config.yaml
num_key_value_heads: 1
head_dim: 32
intermediate_size: 768
tie_word_embeddings: false
init_std_up: 0.0235
beta2: 0.95
doc_mask: false
MLP neurons of a small language model. Each row is named by its layer, matrix (up: input weights; down: output weights) and neuron, and shows model dimensions 80-175. Each number is 50 + 12 x the weight over its row's rms, rounded and kept within 0 to 99.
After each neuron's rows, "fires before" lists the tokens most often just after its 100 highest values on Wikipedia text that the model never trained on; "fires after" lists the tokens most often just before its 100 highest values on Wikipedia text that the model never trained on.

L4.up89:51 73 52 55 59 38 52 50 61 27 42 57 54 55 40 57 50 40 44 77 36 51 20 65 56 49 43 21 67 58 42 56 62 62 34 47 62 46 82 45 63 50 50 54 48 71 75 38 38 43 48 52 58 47 65 40 65 57 57 45 44 48 44 51 44 52 62 51 52 62 58 51 46 47 64 63 43 77 60 69 41 70 61 48 51 60 50 36 43 50 51 47 35 57 50 43
L4.down89:29 78 35 43 50 51 57 37 62 47 40 57 49 24 53 55 41 72 48 50 53 43 60 46 37 51 56 56 47 56 52 28 56 40 54 46 65 14 43 69 41 48 51 56 31 40 48 47 42 51 53 21 41 58 44 48 32 31 38 68 42 52 45 54 49 64 53 54 55 33 62 62 45 50 55 22 44 55 49 66 50 53 64 45 44 55 34 36 42 18 57 48 69 57 55 58
fires before: "1", "3", "5", "2", "0", "4"
fires after: " |"

L4.up615:46 45 37 59 53 55 55 53 61 47 35 69 51 64 48 60 43 44 41 60 34 38 39 61 51 74 38 57 37 46 40 67 61 42 49 51 43 42 54 55 46 27 34 63 56 59 71 61 82 38 38 43 36 47 42 53 53 30 63 38 52 54 43 65 36 52 53 39 43 59 67 63 43 39 64 56 51 47 41 35 56 59 60 52 43 76 38 28 56 49 57 45 58 60 56 46
L4.down615:45 39 50 38 42 47 56 44 39 50 43 42 50 43 40 45 45 46 44 51 47 42 94 40 44 51 42 60 68 45 54 62 51 48 59 34 63 25 49 55 49 57 70 72 45 40 48 49 55 71 38 41 26 52 73 43 17 51 38 52 40 55 33 54 77 62 58 63 42 27 72 41 78 53 61 52 52 76 62 34 30 66 47 35 55 50 42 60 58 31 45 40 43 61 60 62
fires before: "1", "2", "0", "8", "3"
fires after: " |", "2", "1", "3"

L4.up370:37 73 45 41 55 67 36 49 57 49 27 36 73 35 41 63 37 24 25 64 47 68 49 58 43 49 67 42 57 33 51 41 65 31 42 57 48 69 43 59 49 51 34 41 37 32 57 56 59 35 40 50 68 48 62 47 51 39 64 39 57 49 29 46 54 70 42 49 58 65 44 45 71 50 56 20 51 47 65 45 62 28 53 52 52 38 61 58 83 63 55 42 48 46 60 39
L4.down370:69 55 70 45 64 46 61 27 50 43 59 66 55 60 40 38 39 61 52 64 52 58 40 54 48 40 43 67 30 33 60 68 44 56 54 50 46 34 49 46 46 44 46 53 28 39 53 65 57 59 35 56 39 42 67 32 67 34 59 55 61 49 61 45 42 43 50 48 38 44 28 44 33 62 49 56 45 46 57 57 47 58 27 65 70 62 77 47 47 36 49 46 67 47 49 66
fires before: "1", "9", "7", "8", "0", "6"
fires after: "1", "2"

L2.up199:46 51 39 46 47 25 31 35 57 39 57 51 40 63 22 58 62 47 56 64 59 40 63 38 55 49 48 39 50 53 62 60 45 52 60 59 53 40 17 49 46 47 43 46 48 63 32 50 57 51 43 78 38 45 62 51 34 56 49 69 48 35 48 57 45 36 36 54 54 37 48 55 59 50 35 51 47 58 42 58 56 53 46 44 48 62 66 50 49 80 34 51 53 45 68 33
L2.down199:54 60 49 22 42 45 71 46 35 36 48 29 55 65 65 41 48 59 67 49 56 46 54 35 68 27 63 47 43 55 42 42 75 44 54 61 55 42 51 47 50 42 51 48 39 36 52 61 51 50 74 39 43 49 52 33 36 72 47 51 79 60 42 55 45 55 53 58 42 53 64 51 52 53 34 45 28 35 40 58 43 42 50 57 40 36 63 82 63 67 37 46 61 40 43 20
fires before: " ", " of"
fires after: " No", " to", " the", " a", " of", " at"

L2.up211:58 41 47 44 48 48 49 58 49 56 50 60 68 72 68 42 35 49 56 63 43 30 59 47 47 50 44 60 55 40 46 44 45 67 46 58 27 61 24 54 68 55 40 77 41 49 41 40 56 50 58 57 47 35 47 53 57 61 40 51 57 61 69 51 47 67 61 47 29 50 40 47 56 45 49 61 56 46 51 51 61 45 59 49 55 77 46 40 62 49 73 37 39 95 58 75
L2.down211:61 54 33 62 48 48 46 35 47 50 53 54 31 53 54 50 60 63 56 69 77 58 42 62 58 52 54 47 50 20 48 59 45 35 52 49 39 42 38 65 35 41 58 44 77 63 48 57 49 40 97 42 69 59 52 48 53 64 49 39 47 63 59 44 54 49 55 44 56 31 44 53 39 46 35 56 43 51 41 51 39 60 46 63 53 63 48 39 44 46 50 48 36 54 39 35
fires before: "1", "2", "9"
fires after: " in", " to", " between", " ", " on"

L4.up537:56 29 57 32 53 40 51 41 50 65 63 70 51 50 56 67 49 61 36 46 64 37 61 39 28 51 62 22 46 32 47 60 34 46 66 57 30 50 66 42 54 40 42 50 57 55 35 41 65 51 48 38 58 34 57 64 44 56 56 48 48 48 63 43 62 34 54 55 41 38 39 41 33 58 41 44 51 61 60 54 63 81 48 66 50 27 47 75 43 35 43 39 51 58 43 44
L4.down537:53 37 40 44 35 34 03 50 57 39 45 56 21 47 41 43 45 52 39 24 73 43 55 65 40 46 58 50 55 50 41 41 53 50 71 55 49 66 48 66 66 57 53 43 35 70 40 21 55 68 48 53 53 70 58 48 53 45 40 47 83 76 49 31 53 23 54 64 55 50 40 43 53 84 56 64 44 44 34 30 46 51 50 38 40 38 61 53 63 52 45 40 69 38 57 62
fires before: "0", "1", "2"
fires after: "2", "\n"

L7.up704:52 37 60 56 43 34 48 57 52 50 46 83 61 52 51 62 26 45 42 34 49 52 47 55 44 50 65 45 77 69 36 51 66 58 43 52 54 61 61 46 61 39 43 56 49 43 48 60 61 68 63 47 57 39 44 48 65 53 49 57 66 26 47 45 61 53 62 42 35 55 45 18 57 70 30 59 90 50 31 41 49 53 53 57 45 54 45 90 40 61 78 68 40 53 37 44
L7.down704:62 58 64 66 47 41 37 49 51 53 42 68 50 65 62 32 68 75 42 68 45 56 30 65 46 40 44 53 17 52 53 56 52 50 48 62 62 59 44 36 52 55 66 46 33 72 62 55 61 51 61 71 45 38 49 50 32 58 30 26 35 54 55 74 75 54 39 39 54 54 58 46 54 45 69 49 34 28 51 58 53 58 37 31 47 57 66 55 54 42 41 45 68 45 55 45
fires before: "0", "1", "9", "2", "6", "7"
fires after: "2", "1", "9"

L4.up451:38 53 42 38 26 33 40 55 41 69 52 63 61 76 74 48 57 75 51 29 57 45 56 38 54 35 79 52 41 69 44 52 59 48 45 40 44 39 51 38 50 43 67 53 51 45 63 32 58 72 50 46 58 00 40 55 47 60 47 58 54 56 41 32 51 54 53 73 56 54 59 51 58 62 58 41 65 64 37 51 53 65 49 41 42 40 53 51 50 45 48 57 43 16 57 58
L4.down451:76 28 47 55 56 50 61 54 49 41 52 52 32 52 40 40 63 28 34 21 40 53 26 51 57 36 39 54 53 44 59 56 62 49 57 48 41 45 53 65 54 53 59 70 49 59 35 35 61 65 51 48 68 28 68 66 72 38 58 37 65 46 55 48 57 32 68 46 42 62 27 35 41 55 44 61 54 41 69 48 78 62 36 41 59 59 53 42 54 29 50 41 64 44 48 54
fires before: "0", "1", "2", " be", " \"", " it"
fires after: "2"

L4.up418:21 38 45 64 48 27 52 61 51 49 62 48 40 75 54 57 46 28 52 24 38 43 40 39 55 56 46 73 21 54 51 46 63 48 38 44 29 57 73 64 51 41 61 56 39 81 78 58 60 58 50 57 70 59 27 50 58 46 69 38 54 42 48 42 52 41 46 45 43 56 70 30 63 59 60 71 70 50 57 56 50 78 45 69 42 41 74 53 48 43 66 53 43 53 55 62
L4.down418:57 55 38 77 67 37 54 34 51 48 42 42 45 53 39 54 46 43 39 39 45 43 67 42 80 48 52 58 50 62 46 61 35 39 74 38 60 57 55 53 40 65 70 59 41 59 35 35 62 70 40 54 61 40 50 58 48 34 34 53 40 49 49 51 61 43 29 57 63 63 36 35 39 53 59 41 60 47 46 50 46 37 63 41 23 50 49 49 60 58 59 42 62 57 68 52
fires before: "2", "1", "3", " |", "4", "5"
fires after: "|"

L4.up434:48 43 37 37 55 63 49 57 60 79 35 55 43 65 35 82 31 45 42 46 38 46 60 51 51 30 67 38 42 25 41 83 61 55 25 44 49 67 24 60 41 48 48 49 52 43 54 61 56 39 46 75 50 49 51 60 73 63 55 66 57 60 34 39 45 57 50 50 55 63 48 44 41 48 52 67 44 55 42 50 76 25 59 47 46 38 40 46 67 31 34 42 60 50 55 44
L4.down434:68 38 43 64 54 37 43 35 46 53 27 43 39 61 42 62 46 65 53 27 56 51 54 39 44 47 28 62 62 75 55 72 45 36 62 35 52 51 35 48 45 42 65 64 62 58 47 53 78 47 57 72 58 53 57 47 46 61 49 62 60 50 35 47 58 54 42 44 45 32 49 35 49 55 57 73 43 61 41 30 63 44 58 57 52 55 54 74 58 57 41 53 62 63 36 39
fires before: "1", "0", "2", "7"
fires after: "2", "1"

L4.up734:48 31 41 41 61 38 46 53 64 35 52 48 55 58 49 69 56 61 51 44 40 38 32 43 39 44 47 52 35 70 35 85 48 39 72 49 53 79 44 65 52 45 29 41 61 61 33 62 75 49 56 72 55 37 50 58 37 44 46 44 58 38 43 62 35 40 54 47 45 38 53 55 41 51 64 23 60 52 48 57 63 83 63 65 51 57 41 57 60 47 53 54 49 51 59 54
L4.down734:44 47 26 56 65 63 31 60 46 52 38 55 36 48 59 63 24 59 19 29 33 47 75 66 51 38 45 45 57 41 42 59 52 57 64 58 42 57 48 56 44 58 64 59 44 51 49 28 46 44 33 43 38 36 67 34 43 45 60 48 47 85 64 47 66 36 41 49 49 60 45 50 76 48 50 53 48 51 46 40 39 72 50 29 54 59 47 63 47 60 43 61 53 32 37 83
fires before: " |", "1", "0", "2", "4"
fires after: " |", ","

L4.up467:41 51 53 60 51 52 62 47 45 53 63 44 68 21 46 27 49 46 51 51 52 59 73 75 38 67 53 68 71 60 53 40 47 64 44 39 42 32 22 45 55 28 36 44 51 32 55 30 32 47 63 57 57 56 47 24 64 42 48 42 57 55 57 45 62 50 53 67 44 35 58 36 53 62 40 29 35 54 58 44 59 32 43 61 51 28 59 49 57 54 78 66 56 43 42 45
L4.down467:54 61 76 55 43 61 54 56 35 41 53 45 52 42 50 46 37 56 86 53 65 50 55 51 67 52 48 38 49 55 59 52 35 40 51 71 47 48 60 38 61 52 58 27 59 58 58 57 31 68 30 59 78 43 49 67 58 63 61 43 65 54 76 47 58 34 58 42 65 46 30 51 40 41 51 57 48 33 64 52 49 36 44 64 38 53 71 52 34 59 66 39 31 47 36 56
fires before: "9", "8", "7", "1", "6"
fires after: "1", " "

L4.up197:47 59 54 37 55 41 44 34 57 39 64 29 52 31 33 46 51 61 51 41 50 77 70 86 45 39 40 12 63 53 46 31 53 63 40 50 49 38 58 39 56 57 52 44 48 46 44 38 30 56 44 51 55 57 51 31 54 52 48 50 50 45 58 33 80 46 54 66 64 55 63 39 52 49 31 31 47 58 69 77 56 34 31 37 42 36 45 44 60 68 52 58 33 43 52 49
L4.down197:33 69 36 37 47 38 47 47 47 31 31 58 33 34 32 49 48 67 73 38 56 51 30 50 58 54 49 57 41 45 51 31 42 51 48 66 54 64 38 51 48 36 45 36 45 49 37 46 44 51 10 71 44 63 48 56 52 52 35 47 62 55 45 50 31 53 64 34 59 35 51 53 38 55 32 42 43 23 58 60 60 41 41 52 33 35 46 44 48 49 66 35 74 53 43 47
fires before: " |", "8", "9", ".", "7"
fires after: "1", " ", "2", "3", "9"

L2.up410:52 50 24 51 47 64 40 47 41 44 45 35 52 54 77 63 62 43 54 56 48 42 51 51 37 52 43 42 42 35 53 42 44 99 53 59 48 62 40 38 45 55 45 36 55 51 26 55 40 57 45 71 37 40 51 54 34 66 63 50 48 47 57 35 54 52 55 55 49 76 65 61 56 50 58 60 35 53 45 70 66 46 47 41 51 57 59 44 47 52 54 53 48 58 62 58
L2.down410:55 63 61 28 46 31 83 52 59 51 49 48 68 54 47 53 67 56 47 60 70 66 51 60 64 38 50 31 40 51 53 40 68 58 56 68 52 42 59 46 53 42 47 40 57 40 50 47 27 48 91 45 47 68 70 37 43 42 52 35 58 62 64 52 48 56 69 58 39 63 60 51 38 78 65 46 56 49 36 56 47 33 43 60 52 39 54 68 53 37 44 45 71 29 59 51
fires before: " ", " of", "ve", " |"
fires after: " No", " the", "We", " a"

L4.up319:62 08 50 36 44 38 60 52 38 66 30 51 45 62 65 46 41 63 40 53 57 22 73 72 26 22 45 30 49 55 30 24 46 37 74 44 35 43 49 38 46 27 50 56 43 57 45 61 47 58 46 53 52 40 42 42 55 55 61 44 41 53 64 53 44 54 49 49 46 58 54 51 77 46 45 64 61 57 44 42 45 89 56 39 66 58 71 69 51 59 59 43 58 67 46 47
L4.down319:54 36 25 37 56 58 68 54 66 35 40 47 50 53 39 44 56 54 32 36 37 38 28 53 45 37 42 64 38 34 45 41 56 56 49 48 39 65 60 70 29 41 53 45 45 59 53 27 46 58 16 52 42 39 34 57 34 48 35 51 52 57 47 45 71 33 67 50 65 61 41 43 48 48 38 47 51 52 63 64 53 64 41 45 66 60 49 61 53 45 63 47 38 37 37 48
fires before: "0", "2", "1"
fires after: "2", "1", "3", "0"

L4.up32:56 41 54 57 47 53 64 67 56 60 34 64 43 45 44 36 57 82 53 50 40 53 82 70 70 19 55 35 50 47 45 48 49 49 41 60 51 44 36 75 46 71 46 46 52 37 56 55 55 31 38 69 52 47 51 54 80 37 31 54 72 46 51 35 58 57 52 45 56 68 68 56 54 54 57 61 50 62 73 61 65 35 45 56 45 52 56 49 64 51 55 67 45 36 51 36
L4.down32:56 57 31 42 50 37 61 28 40 55 37 60 46 51 50 44 47 51 58 56 85 71 34 36 48 65 36 56 55 71 48 56 50 34 53 33 67 47 25 48 42 46 51 60 72 45 37 59 63 58 27 57 39 59 52 35 50 38 34 48 77 29 57 69 46 49 49 52 54 57 45 29 52 47 41 53 56 41 43 39 61 54 49 64 61 47 44 56 58 61 54 36 65 68 53 53
fires before: " of", "9", "0", "8", "1", "\n"
fires after: "1", "2", " (", " as", "z", " the"

L4.up265:36 49 45 36 34 65 49 56 61 51 54 61 59 33 35 57 44 55 22 38 48 55 44 45 66 52 58 38 40 30 76 58 66 67 56 54 33 41 58 37 47 60 45 51 60 32 43 73 50 49 37 42 60 50 53 59 71 36 57 58 75 34 68 39 50 50 48 53 64 57 63 35 48 46 60 47 57 37 69 71 53 42 51 59 61 48 38 68 57 29 52 43 46 37 28 49
L4.down265:90 53 38 53 49 49 55 33 31 51 60 22 49 53 23 46 62 62 52 42 61 60 25 57 29 50 53 40 65 53 57 87 46 48 39 52 40 56 49 47 43 50 54 50 47 53 32 54 51 84 36 53 58 37 52 43 60 47 59 51 67 57 48 48 41 51 46 68 23 70 62 44 63 48 62 38 57 32 42 68 47 77 39 65 49 52 52 29 63 67 55 44 66 68 59 48
fires before: " |", "0", "3", "8", "1"
fires after: " ", "1", "\n"

L4.up752:39 40 61 45 58 55 54 50 40 57 56 73 64 57 52 42 41 44 59 64 50 26 46 37 50 79 51 65 50 49 58 44 40 53 46 51 42 57 23 36 48 23 45 55 59 22 61 43 50 54 50 33 48 52 37 38 43 61 69 52 70 57 57 59 63 56 51 64 48 56 57 36 51 74 57 60 47 33 53 27 69 48 46 58 37 40 34 53 63 45 49 35 51 59 64 48
L4.down752:74 56 77 50 48 48 46 41 42 43 64 56 60 50 46 30 44 36 69 50 58 45 50 59 56 50 71 41 71 51 60 53 36 29 65 56 52 24 67 48 60 46 52 48 28 59 42 55 41 74 38 44 70 26 66 49 45 66 60 63 65 46 57 44 62 39 69 58 56 39 42 44 49 52 57 64 51 37 55 40 24 53 56 46 56 49 66 47 51 59 28 72 43 51 67 50
fires before: "9", "8", "ru", "V", "7"
fires after: " ", " to"

L7.up32:57 72 51 31 64 48 60 51 40 49 45 34 66 40 70 58 55 41 49 56 60 40 60 57 56 39 47 78 51 49 48 36 46 52 62 61 54 51 42 49 46 56 49 31 55 31 59 54 56 55 46 64 58 49 22 54 55 55 54 33 35 45 52 32 57 52 32 38 56 47 74 49 40 41 52 50 58 51 59 63 63 63 56 42 52 95 46 33 46 34 38 51 50 44 36 44
L7.down32:39 32 61 66 43 57 60 55 61 53 54 44 37 65 35 45 47 48 60 28 35 47 48 34 23 72 74 31 39 35 28 66 57 42 45 49 21 38 50 44 51 44 55 71 49 47 52 45 45 55 44 56 57 34 56 44 57 47 57 70 40 56 75 58 43 45 53 54 52 38 42 51 60 55 39 61 50 47 59 45 36 58 44 73 49 37 42 70 48 51 46 54 41 39 61 56
fires before: "0", "9", "med", "1"
fires after: " ", "2", " aff"

L4.up614:52 65 56 66 67 44 54 72 44 44 48 55 47 64 30 35 48 48 31 54 55 49 40 40 35 55 51 72 65 41 52 62 36 44 12 51 68 46 58 51 55 26 36 51 41 43 64 28 59 36 52 44 43 54 40 59 55 44 50 27 57 56 39 51 49 50 52 36 41 53 46 51 56 37 56 66 34 65 50 44 32 24 48 48 56 60 57 61 46 38 53 49 38 51 46 54
L4.down614:46 44 67 52 58 60 48 51 60 54 42 48 55 42 60 44 55 43 45 68 39 44 51 26 55 43 67 55 63 59 56 50 43 31 49 45 61 29 53 54 61 54 49 49 31 44 47 65 58 56 94 28 93 48 73 62 42 34 63 72 45 32 44 52 33 60 49 48 42 50 61 53 57 62 72 53 36 77 45 53 24 36 63 61 40 64 35 49 46 50 48 48 49 53 55 55
fires before: "1", "0", "2", "7", "3", " |"
fires after: "3", "2", "1", "6", "4", " |"

L4.up529:55 29 55 42 48 30 53 55 22 45 52 59 48 46 52 32 31 67 29 41 63 51 42 54 50 36 43 41 55 63 44 46 40 63 63 49 47 53 76 49 60 32 42 36 63 45 47 40 54 60 43 50 70 32 56 42 45 36 44 53 54 46 47 49 67 50 49 53 27 65 46 65 77 58 42 51 51 57 65 70 44 60 57 25 54 48 57 62 39 55 70 51 37 33 47 51
L4.down529:44 38 44 41 39 51 57 33 44 34 23 55 47 35 47 27 74 46 48 35 27 56 24 72 50 47 43 44 50 51 32 52 64 76 68 37 54 62 34 52 44 36 48 40 59 62 50 34 50 47 47 51 43 57 33 56 45 45 40 54 60 47 48 64 46 43 43 52 31 50 58 55 60 60 56 49 45 43 40 51 38 52 43 45 38 60 63 60 33 49 58 22 62 50 36 75
fires before: "0", "1", "2", "8", "4", "3"
fires after: "3", "2", "1", "0", "5", "6"

L4.up315:36 52 70 30 59 44 38 58 52 72 47 49 57 79 39 61 62 38 32 73 55 57 27 43 59 34 66 43 52 62 51 56 41 30 25 59 62 52 48 41 45 51 42 43 45 32 26 50 56 64 43 62 43 38 60 48 55 64 42 52 58 59 39 72 56 66 47 48 47 65 46 51 41 45 58 50 44 39 64 42 48 37 48 44 48 52 54 50 50 32 28 39 38 37 56 44
L4.down315:68 48 61 48 62 36 51 51 53 42 69 61 46 49 52 46 53 48 59 74 42 49 40 32 23 59 47 59 42 63 58 35 63 32 59 48 67 31 44 52 51 44 40 69 34 57 47 76 50 62 34 26 60 25 70 40 33 52 61 63 62 43 41 77 32 60 55 53 49 50 61 52 60 63 52 49 43 81 41 41 32 62 32 62 64 46 38 72 38 51 37 64 51 56 53 54
fires before: "3", "2", "4", "5", " ", ":"
fires after: " |", "N", "-"

L4.up19:13 38 35 28 24 53 39 69 59 74 51 45 40 37 33 72 49 61 42 32 48 46 75 83 42 45 51 31 42 63 43 41 58 65 38 49 19 44 63 57 49 57 46 54 49 34 49 85 55 64 57 49 58 37 61 46 69 52 42 66 58 48 39 49 51 40 50 57 50 62 60 40 37 66 41 64 56 68 68 51 49 44 50 53 25 50 36 59 52 53 51 52 64 54 49 52
L4.down19:56 56 48 50 47 31 48 35 33 41 41 49 36 47 22 52 50 64 54 45 70 49 50 44 54 39 25 55 53 41 57 59 41 33 50 57 57 33 43 50 48 40 45 58 94 50 48 41 49 60 23 72 38 55 50 23 58 48 47 26 58 52 59 61 63 39 58 46 64 64 43 37 48 60 55 44 49 53 71 60 63 48 40 60 42 30 44 45 64 68 51 56 51 59 65 62
fires before: "9", "8"
fires after: "1", "\n", "3", "2"

L7.up54:48 88 48 42 57 46 52 30 56 30 35 55 81 31 38 47 37 34 16 55 61 40 43 64 63 33 24 63 41 49 43 54 52 28 33 45 61 54 54 84 58 58 47 59 47 43 67 66 41 51 61 55 66 52 43 53 45 44 39 44 57 42 55 33 54 50 63 43 50 42 64 46 56 19 49 43 64 54 47 39 35 51 56 34 46 69 52 48 53 17 35 43 44 46 49 49
L7.down54:38 36 53 43 46 56 60 73 20 64 60 38 51 44 40 51 42 47 83 50 47 53 68 29 55 69 89 57 42 55 53 55 56 70 62 44 30 49 61 52 51 49 56 65 40 28 37 45 57 45 36 45 26 22 64 37 46 40 67 67 55 40 51 65 37 54 39 39 57 45 44 51 49 73 58 54 35 40 45 54 60 57 47 62 41 29 50 27 54 47 68 59 54 25 62 59
fires before: "0", "9", "2", "8", "4", "1"
fires after: " ", ",", "2", "9", "0", "1"

L7.up592:31 32 60 48 40 41 56 69 36 50 55 48 50 54 39 28 49 55 47 48 50 43 55 50 58 50 61 37 44 33 37 30 75 47 34 48 47 51 62 52 39 75 61 29 46 59 43 54 34 59 57 36 72 45 50 58 59 67 55 80 47 27 39 56 31 54 51 43 47 33 46 48 50 38 54 53 48 61 54 56 66 61 45 60 48 69 58 46 61 42 83 73 55 55 60 42
L7.down592:47 60 57 60 59 50 42 37 63 65 70 62 64 28 55 55 42 48 26 49 43 60 53 39 65 62 55 55 42 52 53 65 25 35 62 40 69 52 32 50 47 36 54 59 34 46 41 52 64 39 29 46 42 49 64 48 43 44 29 39 59 58 48 38 53 37 32 37 50 67 62 54 39 61 54 64 69 42 43 43 57 62 47 48 61 40 28 50 18 44 58 60 67 70 56 52
fires before: " |", "1", " ", "8", "3", "6"
fires after: " ", ".", " +", "°", " −", "-"

L7.up558:65 49 38 62 31 64 60 49 50 50 50 42 81 47 24 34 47 36 34 46 46 42 37 33 41 36 51 64 37 47 55 60 52 45 77 52 65 49 52 75 36 48 61 56 44 70 53 62 43 47 63 46 67 35 37 44 50 39 48 34 52 59 62 45 49 67 67 48 41 48 42 17 46 29 51 49 53 46 53 48 49 40 45 49 42 42 52 68 76 24 30 49 45 44 62 63
L7.down558:59 67 40 35 41 52 55 46 35 35 38 54 61 40 58 51 50 43 64 58 55 48 51 50 64 42 55 53 53 45 38 58 56 48 48 45 43 35 62 61 66 58 50 52 65 44 43 41 60 64 12 50 20 59 58 37 38 60 56 60 65 39 44 43 56 36 42 41 62 38 36 52 55 72 38 66 35 48 61 67 43 47 40 56 46 46 55 35 37 51 59 66 69 60 59 51
fires before: ".", "9", " |", "8", "7", "-"
fires after: " |", "-", "7", "9", " "

L4.up469:55 34 47 36 64 55 56 67 49 08 57 31 65 31 36 47 45 53 59 55 47 51 42 83 44 48 55 55 67 43 58 45 59 51 46 53 29 36 63 47 35 55 41 42 38 45 45 52 46 43 59 49 48 52 50 52 65 35 45 56 38 61 40 60 48 43 47 63 58 41 51 45 65 53 53 49 44 75 59 56 57 60 52 68 43 48 42 40 65 43 71 48 64 47 49 52
L4.down469:55 83 55 40 49 58 54 34 45 16 47 45 36 36 42 40 26 74 75 67 80 55 81 51 52 65 45 48 56 59 53 58 21 36 41 32 43 39 35 54 49 39 37 54 41 48 48 62 46 42 16 49 50 48 53 36 31 54 49 44 59 51 55 63 52 42 60 40 40 39 45 49 50 47 52 35 41 52 50 62 48 77 46 35 41 44 68 46 42 62 58 66 52 48 57 58
fires before: "3", "4", "2", "5", "1", "7"
fires after: " |"

L4.up153:42 31 43 63 45 47 52 54 38 40 70 52 31 33 45 50 68 49 28 35 62 59 56 63 66 37 49 73 38 58 69 47 68 41 79 58 42 50 70 66 45 33 64 44 52 34 49 71 63 58 59 38 53 43 41 35 44 35 45 31 49 43 42 65 53 37 53 43 31 59 61 51 77 52 31 42 50 66 63 39 54 57 45 51 32 57 67 68 62 46 70 77 48 48 58 55
L4.down153:65 54 64 58 50 52 64 30 30 61 35 51 46 42 30 65 31 63 63 63 49 44 71 63 34 42 47 38 47 55 29 44 30 51 54 38 36 57 42 36 23 55 43 79 60 41 35 38 37 62 49 57 35 31 53 54 50 60 57 48 51 50 59 54 43 49 59 56 39 58 48 33 38 38 35 30 61 56 64 56 31 56 48 52 31 37 42 64 77 67 69 54 42 64 78 51
fires before: "1", "0", "2", "7", "8"
fires after: "3", "0", "1", "2", "5", "9"

L4.up573:52 66 54 47 66 52 47 48 41 38 56 40 57 59 55 37 42 33 55 52 34 80 33 63 58 20 65 50 68 39 51 58 47 30 33 47 43 36 47 42 58 45 39 36 46 58 65 30 33 41 57 44 54 58 50 56 72 57 50 24 48 44 44 62 57 56 58 46 44 50 42 42 48 49 46 39 52 98 55 70 32 47 49 40 51 66 57 45 45 42 71 44 31 36 47 51
L4.down573:47 71 57 53 50 46 64 46 73 34 47 58 55 35 51 66 42 67 54 55 72 51 47 48 55 61 56 65 34 53 58 53 49 39 50 39 53 48 60 49 57 36 41 57 27 46 70 61 40 35 31 29 53 30 43 51 45 35 50 72 58 45 45 63 37 57 38 37 34 35 62 57 51 42 61 37 42 62 39 75 53 72 54 54 49 69 41 55 43 57 50 79 48 51 61 41
fires before: "0", "1", "2", "6", "3", "4"
fires after: "1", "3", " |", "2", "6", "0"